{
  "num_hidden_layers": 9,
  "num_attention_heads": 5,
  "head_dim": 32,
  "norm": "rmsnorm",
  "norm_place": "pre",
  "rope_theta": 500000.0,
  "bias": "none",
  "init_std_qkv": 0.0966,
  "init_std_up": 0.0966,
  "lr_mult_down": 1.5,
  "max_grad_norm": 1.0,
  "warmup_steps": 200,
  "train_tokens": 152000000
}
MLP neurons of a small language model. Each row is named by its layer, matrix (gate and up: input weights) and neuron, and shows model dimensions 32-127. Each number is 50 + 15 x the weight over its row's rms, rounded and kept within 0 to 99. A neuron's up and down rows have the sign that makes its largest values positive.
After each neuron's rows, "fires on" lists the tokens most often at its 100 highest values on Wikipedia text that the model never trained on; "fires in" lists the words (lower case) most often at its 100 highest values on Wikipedia text that the model never trained on.

L2.gate129:56 40 57 37 37 50 55 34 49 62 88 53 66 33 41 54 58 47 63 46 39 73 40 64 61 39 58 67 44 10 46 56 44 74 50 54 46 34 65 57 48 28 69 66 34 58 41 55 41 17 62 49 67 30 51 38 62 16 67 51 19 54 55 68 68 59 49 52 37 19 47 70 38 53 83 63 50 53 25 53 58 37 63 60 62 30 17 68 55 54 36 38 33 45 53 28
L2.up129:54 33 59 55 36 26 49 68 68 83 47 33 56 66 57 53 62 24 73 76 34 49 56 37 43 57 51 34 35 44 55 70 47 41 53 38 21 27 43 63 54 48 61 89 45 36 15 68 66 62 58 75 29 32 44 16 25 58 23 62 43 66 26 58 55 46 36 41 35 28 46 20 23 63 58 39 53 42 48 46 39 47 50 30 57 38 65 33 64 35 40 48 40 36 66 47
fires on: " with"
fires in: "with"

L5.gate70:47 37 29 32 60 70 60 47 70 75 67 58 58 49 69 76 35 63 26 61 49 59 50 11 17 56 53 47 50 66 24 39 39 69 49 55 36 69 59 67 58 66 43 35 57 45 56 73 51 69 63 31 41 40 38 44 49 27 46 78 53 61 74 23 41 35 70 46 39 33 44 45 41 72 35 32 12 65 40 38 36 62 34 28 24 59 55 41 32 48 31 67 44 99 56 46
L5.up70:33 38 30 53 59 35 42 49 32 61 64 27 68 89 44 20 44 45 35 60 40 41 82 46 68 63 42 66 40 53 55 48 30 48 51 62 39 84 27 52 72 45 40 67 52 18 27 52 46 40 45 27 46 18 55 49 50 51 51 77 47 47 77 26 30 45 61 68 49 42 46 62 66 74 36 24 71 46 58 62 49 74 34 38 25 52 60 55 53 48 26 35 68 92 44 45
fires on: " not", "ly", " is", " had", "ort"
fires in: "not", "is", "had", "still"

L5.gate378:52 49 64 53 54 48 63 49 44 63 48 58 36 33 66 45 34 61 46 36 61 58 67 75 47 61 61 71 38 48 73 70 72 56 36 31 44 47 54 51 48 64 87 55 68 33 56 26 66 69 23 42 52 66 31 29 43 63 76 46 60 43 34 30 22 70 37 92 64 63 59 76 70 33 61 65 32 27 47 33 55 46 52 28 76 42 36 53 55 61 65 51 56 62 44 42
L5.up378:30 65 63 45 50 31 70 59 38 54 51 70 46 66 46 47 83 53 65 39 77 51 51 56 59 29 59 58 62 27 51 50 53 55 36 45 40 62 40 45 21 60 60 65 33 40 53 30 35 58 42 33 56 42 57 48 54 60 72 30 31 99 66 50 62 25 43 53 56 52 39 22 32 55 40 61 59 64 63 43 39 58 58 35 70 52 68 26 60 69 63 57 41 63 52 52
fires on: " the", " a", "n", " th", "u"
fires in: "the", "a", "built", "announced", "one"

L2.gate247:49 53 37 33 63 66 31 46 18 39 47 54 53 23 61 64 49 42 52 41 54 51 54 73 44 60 76 45 59 28 39 49 55 72 57 52 34 52 65 64 49 65 37 61 43 62 53 71 54 47 59 59 47 44 55 51 61 75 45 65 44 54 34 58 60 67 46 55 39 22 43 77 59 47 59 20 06 56 54 67 49 37 42 51 56 29 26 63 38 12 37 53 35 45 38 41
L2.up247:44 62 46 28 66 49 24 39 70 53 84 31 41 58 54 31 52 43 51 42 58 15 69 49 55 40 74 60 25 41 63 58 49 56 57 74 69 35 60 53 39 58 38 74 51 19 51 54 73 49 46 56 54 32 57 50 38 43 42 44 55 53 72 28 46 68 15 43 48 56 31 49 60 55 42 21 14 38 28 40 64 45 52 63 58 47 43 31 60 64 46 43 71 38 45 36
fires on: "5", "g", " with", " whe"
fires in: "5", "57", "58", "with", "55"

L5.gate368:42 38 23 38 43 19 62 99 50 31 79 53 51 26 31 57 44 53 53 46 45 43 53 48 07 51 20 66 54 42 48 62 42 36 81 73 71 66 75 56 49 84 61 54 63 49 58 52 44 35 53 30 44 63 46 25 56 56 22 79 51 57 33 37 77 32 43 23 48 46 56 31 41 60 49 63 66 36 55 45 59 58 29 62 39 66 54 48 70 64 32 50 52 43 55 55
L5.up368:52 93 35 62 61 55 48 51 25 55 56 49 42 58 29 45 60 35 72 87 42 51 59 42 42 50 44 39 90 48 17 44 48 52 77 59 56 73 50 46 57 57 57 38 67 60 30 57 56 48 54 51 70 31 49 52 64 46 64 79 64 60 23 45 43 66 72 26 41 43 62 41 46 47 41 59 74 53 45 62 45 39 24 62 47 62 57 50 35 42 45 36 61 55 65 35
fires on: "er", "4", "5", "6", " St", "3"
fires in: "general", "states", "2024", "is", "1955"

L2.gate635:47 56 96 42 54 51 61 59 40 46 57 60 48 64 69 51 32 73 21 68 47 52 77 23 56 42 53 12 45 35 57 47 51 73 40 43 42 42 36 37 25 54 65 68 52 67 56 60 48 75 58 17 50 61 72 53 76 65 78 35 64 51 47 38 38 59 42 65 34 51 40 75 56 52 38 65 55 57 57 39 63 56 33 55 49 35 48 25 48 23 49 38 70 56 50 69
L2.up635:33 40 71 33 68 64 53 68 51 53 50 29 13 36 36 68 81 57 40 57 60 47 36 50 49 57 49 38 49 45 27 78 41 57 68 26 66 53 70 43 43 37 24 60 48 49 62 54 65 53 48 58 35 57 62 46 73 48 77 69 31 37 44 52 58 70 60 66 52 31 30 21 16 31 31 69 64 48 64 47 38 61 61 35 52 41 61 42 72 41 53 64 62 36 51 50
fires on: " He", "r"
fires in: "he", "heart", "order"

L2.gate501:62 61 64 38 61 40 67 58 58 24 35 50 54 60 44 42 75 29 64 50 55 25 46 36 60 47 38 59 39 46 56 62 75 60 65 79 39 67 49 61 46 73 75 45 22 41 53 56 49 54 69 34 50 48 72 54 60 53 73 46 59 52 70 47 33 71 49 71 46 44 60 36 18 40 54 35 66 29 48 35 64 81 70 33 59 62 51 55 71 49 53 39 42 71 29 51
L2.up501:45 55 60 25 48 50 66 55 56 36 52 27 67 63 69 37 63 46 28 58 59 38 58 42 39 50 43 55 46 37 48 22 33 45 38 39 59 28 70 36 52 54 53 28 55 45 61 65 50 26 59 41 46 46 59 37 51 66 68 38 58 56 52 75 17 20 37 50 62 23 34 91 55 38 22 54 56 28 66 35 61 56 23 42 41 82 70 68 32 31 29 47 62 35 44 52
fires on: "ab", "ome", "ive", "ed", "hed"
fires in: "some", "five", "signed", "notable", "jableh"

L2.gate264:51 39 49 50 50 56 52 43 41 41 47 34 39 25 42 89 50 40 45 27 58 53 37 29 60 19 50 59 25 31 45 19 44 51 57 59 28 62 43 27 75 32 40 32 59 58 48 38 47 35 57 40 66 43 45 56 64 45 31 29 27 44 54 54 44 59 45 54 45 49 56 69 31 70 55 51 43 10 46 60 44 38 28 23 63 28 54 49 32 28 55 45 20 57 51 41
L2.up264:61 60 63 60 68 46 41 70 54 70 74 34 62 42 32 41 38 63 73 58 66 42 33 48 65 54 39 50 28 46 25 40 45 59 66 38 69 94 60 31 60 54 29 21 58 36 40 51 40 10 49 75 38 42 44 43 64 47 61 50 46 54 59 47 55 76 29 38 47 49 33 36 63 33 62 47 27 45 54 53 72 64 51 52 63 67 57 25 52 51 33 52 60 33 47 30
fires on: " New", " of", " by", "ew", "er"
fires in: "new", "of", "by", "serbian"

L2.gate358:58 23 37 38 02 66 61 40 66 57 54 66 65 43 71 58 71 40 37 64 67 49 65 36 53 73 70 54 83 37 05 56 34 66 47 37 65 53 16 69 30 60 54 38 38 64 66 45 27 58 41 57 65 51 43 49 40 22 53 38 48 46 51 41 66 62 54 44 47 74 63 45 38 57 73 23 76 44 40 76 59 44 70 55 57 38 48 43 55 61 47 49 66 26 46 32
L2.up358:46 61 40 54 72 78 32 46 40 46 49 66 23 59 33 38 44 58 44 56 62 45 50 40 49 36 62 39 54 81 69 54 67 61 66 35 49 40 74 40 74 79 61 44 32 52 47 20 53 47 23 69 41 50 25 36 47 68 36 61 60 85 27 51 29 61 50 44 45 20 42 60 56 67 48 38 87 45 17 66 60 43 51 43 61 51 59 78 48 60 26 56 60 56 42 48
fires on: "l", "ver", "ff", "ep", "her", "et"
fires in: "all", "however", "keep", "weather", "effective", "effect"

L2.gate185:21 44 24 45 52 80 20 77 58 48 65 57 48 69 55 67 41 60 55 38 50 53 61 65 55 69 48 56 43 57 51 52 56 74 48 36 24 65 45 40 15 58 61 45 54 42 25 43 64 53 53 69 78 37 51 78 58 74 36 39 62 56 60 77 03 41 59 50 93 73 48 38 52 59 52 35 24 52 59 44 39 43 56 52 35 41 65 65 60 53 41 40 44 38 76 30
L2.up185:41 34 71 58 62 39 28 40 47 32 64 58 35 50 48 32 50 38 35 36 30 55 41 41 22 33 55 51 44 45 46 58 72 27 39 58 64 57 64 72 59 69 49 64 48 36 67 23 58 47 55 57 56 37 27 53 41 45 29 45 62 33 42 73 71 34 74 79 22 54 50 40 48 63 42 42 51 63 69 70 36 50 51 33 42 25 55 59 47 34 70 63 39 57 63 36
fires on: " year", "ong", "0", "hip", "land"
fires in: "years", "song", "year", "songs", "island", "1940"

L2.gate398:38 54 37 56 38 36 72 76 54 38 37 14 13 51 59 59 50 57 49 44 66 12 81 34 66 57 63 32 42 59 46 63 99 56 54 66 61 34 37 55 65 58 55 31 57 63 49 54 61 62 40 55 51 36 17 45 42 58 65 67 37 60 52 68 70 42 60 44 54 51 56 32 55 93 19 46 53 51 62 45 35 69 43 62 61 59 31 37 58 52 54 60 38 65 24 47
L2.up398:43 40 41 48 38 22 49 32 44 54 49 19 62 57 50 39 49 46 24 49 38 60 41 73 57 35 36 46 28 59 33 64 75 43 68 28 51 21 12 44 69 70 29 54 53 49 59 41 61 76 33 52 58 45 59 62 45 49 52 46 38 64 41 27 44 26 37 70 53 38 75 36 38 54 44 47 58 68 54 55 72 41 21 63 35 42 59 77 42 77 08 61 48 49 62 42
fires on: "il", " In", "ong", "ep", "it", "id"
fires in: "in", "military", "until", "long"

L2.gate0:69 42 40 61 47 24 53 27 63 48 38 59 52 41 31 45 41 37 34 36 40 32 50 71 55 68 34 44 50 58 53 59 39 72 31 58 66 28 46 62 61 58 53 38 72 32 58 23 45 43 75 82 33 76 30 38 39 50 41 69 42 46 29 50 52 35 68 21 86 46 81 43 57 27 41 57 41 37 30 25 45 69 45 48 47 56 42 49 42 42 35 58 64 55 49 48
L2.up0:57 34 40 65 62 41 50 55 44 44 29 28 05 30 33 42 36 50 60 48 57 50 65 44 64 22 51 28 55 18 30 59 36 58 41 48 51 40 57 43 30 44 70 55 59 35 46 47 49 47 58 60 61 21 69 44 50 28 52 72 53 51 38 34 30 85 51 40 61 67 65 74 50 68 40 31 32 26 62 22 55 34 44 60 40 17 59 22 56 67 43 51 29 54 52 66
fires on: "igh", "x", "ic", "cl"
fires in: "music", "high", "highway", "mexico", "mixed"

L5.gate59:39 53 44 44 24 58 44 39 57 63 35 42 58 72 41 44 45 54 43 40 47 56 62 67 75 66 74 67 44 74 52 68 51 35 44 64 44 35 48 83 21 57 70 70 41 45 57 41 63 35 40 35 42 37 57 39 75 69 69 43 54 59 60 40 38 36 40 58 45 29 45 68 58 41 54 57 50 18 24 20 43 52 69 33 29 43 43 47 39 48 70 72 67 21 32 73
L5.up59:45 50 31 51 34 32 60 48 40 46 52 40 68 45 52 51 33 49 49 54 50 43 45 44 35 54 41 42 82 51 74 08 44 18 34 54 51 67 75 60 41 53 40 15 71 32 48 59 52 44 56 62 45 45 56 48 61 59 75 31 59 61 40 33 47 41 38 55 37 11 34 50 19 35 48 73 63 23 48 54 58 25 48 54 35 24 43 46 18 77 45 48 58 51 41 52
fires on: "ld", " th", "ec", " b", "1"
fires in: "world", "third", "became", "language", "museum", "1"

L2.gate19:30 33 51 28 69 28 44 68 42 26 62 42 31 20 35 31 44 61 54 60 39 72 34 74 51 50 67 55 48 45 56 47 50 37 49 37 44 73 55 58 41 69 64 59 51 63 40 37 48 39 53 23 68 42 68 70 74 52 28 30 47 60 79 55 60 61 77 51 46 60 65 65 75 75 42 74 24 41 41 60 50 50 42 35 39 69 44 60 70 57 48 48 59 20 31 48
L2.up19:47 26 44 44 42 54 24 53 53 60 42 54 66 59 70 53 67 74 28 44 54 51 46 73 59 45 36 40 63 58 38 55 48 46 51 43 57 76 67 74 57 35 88 50 79 38 37 45 19 53 30 41 64 60 28 63 31 90 43 35 35 46 70 35 52 59 64 49 40 54 11 34 57 84 76 54 31 77 38 58 49 59 10 47 52 55 40 45 45 31 62 49 73 41 66 59
fires on: " The", " Th", "p", "The"
fires in: "the", "theatre", "species", "this"

L2.gate618:35 65 28 30 32 53 57 55 09 61 48 68 57 72 43 66 54 35 52 56 43 49 27 50 29 26 44 46 49 66 69 62 47 40 50 62 59 46 44 02 61 89 77 51 74 35 47 35 75 33 25 31 38 70 40 43 51 60 42 37 59 60 57 59 43 52 56 52 51 62 38 73 62 25 48 47 64 68 26 28 43 54 59 32 51 47 41 58 45 38 76 37 68 62 55 51
L2.up618:49 34 36 64 47 38 39 44 55 66 38 39 37 60 42 33 58 29 52 06 58 30 50 75 31 72 43 83 43 28 40 35 46 58 31 32 51 51 52 44 69 32 27 42 34 28 48 72 77 50 53 44 58 57 73 61 50 64 73 24 50 63 69 41 54 43 70 12 63 69 69 43 23 37 45 45 39 29 46 75 45 73 50 40 62 24 45 36 65 62 47 51 54 66 56 29
fires on: " which", " who", "ec"
fires in: "which", "who", "became"

L2.gate350:51 60 49 71 37 60 86 30 61 46 71 58 45 50 75 32 63 42 56 29 75 68 43 43 41 51 48 43 41 58 58 82 38 32 56 59 30 55 42 32 49 21 41 41 58 33 54 64 42 65 16 43 23 34 61 35 20 41 54 57 41 72 58 50 30 26 60 49 40 59 63 23 83 31 75 42 39 23 25 58 55 57 49 42 59 52 47 54 61 54 71 61 09 71 68 18
L2.up350:58 65 20 57 32 37 37 57 48 64 63 41 52 57 53 33 53 43 05 69 65 38 53 50 59 34 37 54 33 40 40 50 59 55 48 63 41 55 56 30 77 43 55 38 52 32 23 53 68 64 55 52 46 32 65 49 54 65 34 34 44 73 88 66 38 11 40 87 34 70 36 48 34 27 56 37 30 64 47 37 46 45 44 49 62 30 58 84 60 43 33 72 48 75 79 39
fires on: "ould", "id", "ill", " who", "ors"
fires in: "would", "could", "still", "who"

L2.gate63:59 74 34 72 48 38 53 55 56 40 56 37 64 25 43 57 49 23 60 60 21 46 54 63 45 32 40 33 31 25 74 64 41 62 70 62 58 17 62 21 53 31 26 55 52 46 44 74 34 43 62 44 55 53 44 55 49 54 30 52 43 67 56 60 28 77 57 69 31 47 54 27 67 60 32 48 53 54 64 68 27 37 41 79 46 56 40 40 56 55 62 59 40 30 88 56
L2.up63:67 31 62 54 73 51 29 51 62 47 37 15 62 25 43 46 44 57 56 45 37 41 65 22 37 44 54 79 51 04 45 56 46 54 43 35 63 56 57 49 65 39 50 68 66 50 13 62 61 59 55 34 42 74 44 46 38 49 41 37 57 48 33 47 64 58 55 44 81 60 61 15 38 52 54 37 59 70 72 76 51 44 69 44 49 66 43 83 61 54 39 26 57 53 34 40
fires on: " it", "hip", " year", "ine", "em"
fires in: "it", "championship", "years", "line"

L2.gate201:52 63 22 53 47 51 62 40 63 68 79 33 71 32 43 78 55 44 48 48 40 42 53 72 42 53 53 48 70 32 60 49 23 63 41 60 54 61 35 62 50 70 38 58 52 51 20 67 51 38 26 32 79 28 72 51 72 41 51 65 68 42 33 42 44 37 58 63 45 45 44 52 43 63 17 62 53 38 61 44 46 76 50 58 53 44 60 55 53 26 99 45 44 57 45 27
L2.up201:48 66 27 58 46 57 31 52 52 46 48 64 65 45 72 63 75 54 67 57 71 42 45 97 48 56 19 32 59 71 52 54 76 62 53 59 54 45 37 40 57 76 58 36 38 74 35 61 74 40 54 62 43 43 33 72 53 42 43 49 54 71 45 29 63 27 65 05 50 61 44 71 35 76 43 56 52 30 50 68 49 64 52 31 63 71 70 39 30 36 62 33 24 54 47 32
fires on: "ec", "ame"
fires in: "became", "species", "because", "december", "become", "becoming"

L2.gate473:65 72 71 39 66 55 47 65 54 36 77 62 37 48 66 85 14 23 28 49 52 51 62 72 57 44 66 67 36 55 24 35 48 43 43 46 47 73 43 25 55 49 29 66 55 44 64 68 48 51 55 78 50 71 59 38 56 44 44 32 74 55 58 53 37 40 25 48 51 47 46 62 53 54 22 37 59 43 69 26 12 40 07 65 73 39 50 33 72 45 91 63 37 38 38 41
L2.up473:50 60 25 54 34 61 40 43 60 77 47 43 70 22 42 39 44 64 26 75 34 41 62 69 42 56 83 71 55 30 46 20 49 43 29 38 44 28 51 38 56 47 51 36 28 35 54 42 20 57 45 61 51 39 57 56 72 53 60 31 60 52 40 72 19 46 41 56 54 72 47 52 60 19 53 42 50 60 44 65 47 32 53 39 55 29 45 20 22 73 33 37 43 62 47 60
fires on: "uring", "ated", " at", "ate", "ing"
fires in: "during", "located", "at", "including", "date"

L2.gate312:29 59 62 38 76 60 54 67 60 65 54 60 34 53 35 64 42 32 65 70 47 25 45 35 41 46 78 57 01 50 33 75 23 24 76 41 44 72 52 39 48 46 75 39 64 32 65 50 64 53 57 55 29 42 40 54 30 78 37 51 62 37 26 57 60 51 46 46 59 39 67 54 46 50 66 54 56 42 34 56 51 57 54 13 40 47 46 54 48 70 15 59 60 51 57 33
L2.up312:40 65 47 47 71 51 48 69 74 67 69 58 51 32 61 42 61 16 46 59 27 36 30 75 44 70 46 48 65 57 40 72 56 29 60 47 30 56 58 50 58 77 55 45 41 37 51 49 43 39 71 56 52 39 47 39 59 53 36 55 52 47 64 50 32 45 56 48 40 54 67 47 71 67 52 52 51 60 71 46 36 57 34 68 59 29 61 46 67 42 53 24 55 68 39 46
fires on: " has", "ost", "ave", "pp"
fires in: "has", "most", "have"

L2.gate610:56 64 65 55 56 78 35 44 64 45 53 61 21 23 50 55 42 59 40 36 26 65 40 33 86 34 56 28 51 58 20 52 43 44 37 77 49 50 53 49 22 53 45 48 51 37 60 38 81 11 86 60 45 52 41 28 53 16 15 54 50 62 45 46 59 55 54 34 45 61 48 54 65 73 71 55 57 50 41 69 66 53 51 46 51 73 81 52 55 34 63 47 19 45 58 45
L2.up610:50 27 69 40 30 88 29 61 54 71 53 83 59 45 62 63 52 35 59 38 46 56 29 38 34 28 44 47 44 46 56 36 35 38 50 68 47 50 59 48 47 55 67 47 34 44 70 21 73 57 60 37 57 52 75 30 36 57 60 29 26 49 22 52 83 52 31 36 49 49 32 52 71 44 43 53 56 31 90 88 55 41 41 46 75 82 40 72 46 37 71 56 68 71 63 48
fires on: " New", "ew", "est"
fires in: "new", "news", "western", "newspaper"

L2.gate176:66 41 70 54 42 42 42 60 52 56 54 55 39 39 38 28 20 27 61 49 55 50 68 39 33 63 41 57 56 31 73 40 46 64 58 71 38 40 67 73 44 63 53 25 43 74 61 92 56 24 51 59 46 46 70 65 64 96 76 49 76 23 53 59 65 35 74 60 66 33 86 56 53 45 11 47 44 71 33 46 47 60 66 18 66 65 69 19 63 41 58 56 52 85 58 71
L2.up176:63 47 49 66 67 46 57 42 34 47 54 56 52 69 49 54 52 39 34 46 25 16 55 53 52 50 41 37 48 37 83 44 59 35 52 68 55 46 69 69 34 56 36 17 76 75 57 46 72 66 56 65 40 45 91 60 41 69 69 74 60 36 75 77 78 47 77 35 63 48 56 47 66 59 32 46 46 31 35 51 39 42 77 45 62 54 80 34 25 55 50 69 44 42 65 57
fires on: " He", "he", "our"
fires in: "he", "she", "heart", "source", "health"

L2.gate245:53 51 16 45 58 52 45 21 61 37 66 67 35 67 42 36 23 67 36 44 34 29 68 48 31 62 69 61 36 60 20 71 35 34 53 59 89 59 53 48 60 41 46 51 50 53 61 38 63 70 61 37 58 69 40 60 51 19 44 62 35 49 64 36 37 36 47 59 49 48 51 45 43 28 53 61 53 36 66 50 61 54 49 83 44 59 65 57 63 47 74 33 29 55 39 55
L2.up245:37 92 37 40 67 25 27 56 40 60 63 51 80 51 43 34 43 63 64 52 40 62 07 32 47 57 59 50 41 44 44 62 68 53 64 41 59 38 47 47 52 38 58 53 56 55 61 16 43 64 65 32 29 34 77 35 52 62 39 47 61 48 77 56 67 73 54 50 75 59 50 39 74 46 73 63 59 34 41 43 43 53 64 40 55 64 63 44 30 62 58 38 46 72 56 40
fires on: "19", "ome", "x", " of", "ant"
fires in: "some", "of", "six", "19", "1921"

L5.gate125:49 38 49 69 61 55 27 39 43 44 68 40 59 42 21 37 35 55 42 50 26 57 61 44 51 65 67 59 64 60 76 15 65 48 52 58 58 26 66 55 25 54 20 38 61 63 50 54 42 53 55 63 65 46 58 44 35 41 69 46 36 39 50 47 51 57 65 34 50 45 62 51 42 42 99 58 56 31 33 51 41 80 68 60 29 53 65 44 71 18 29 44 70 56 53 59
L5.up125:39 65 45 53 80 29 49 52 27 83 20 41 65 56 72 55 68 71 45 63 50 34 53 82 45 61 61 66 36 64 34 47 31 46 21 53 21 73 46 58 29 57 69 33 23 65 62 46 34 52 23 44 54 62 53 53 22 64 18 51 30 50 51 58 45 44 48 53 45 35 53 26 42 54 46 53 29 34 49 77 40 25 62 63 56 67 65 54 56 55 38 51 45 27 68 31
fires on: "1", " at", "on", "2"
fires in: "1"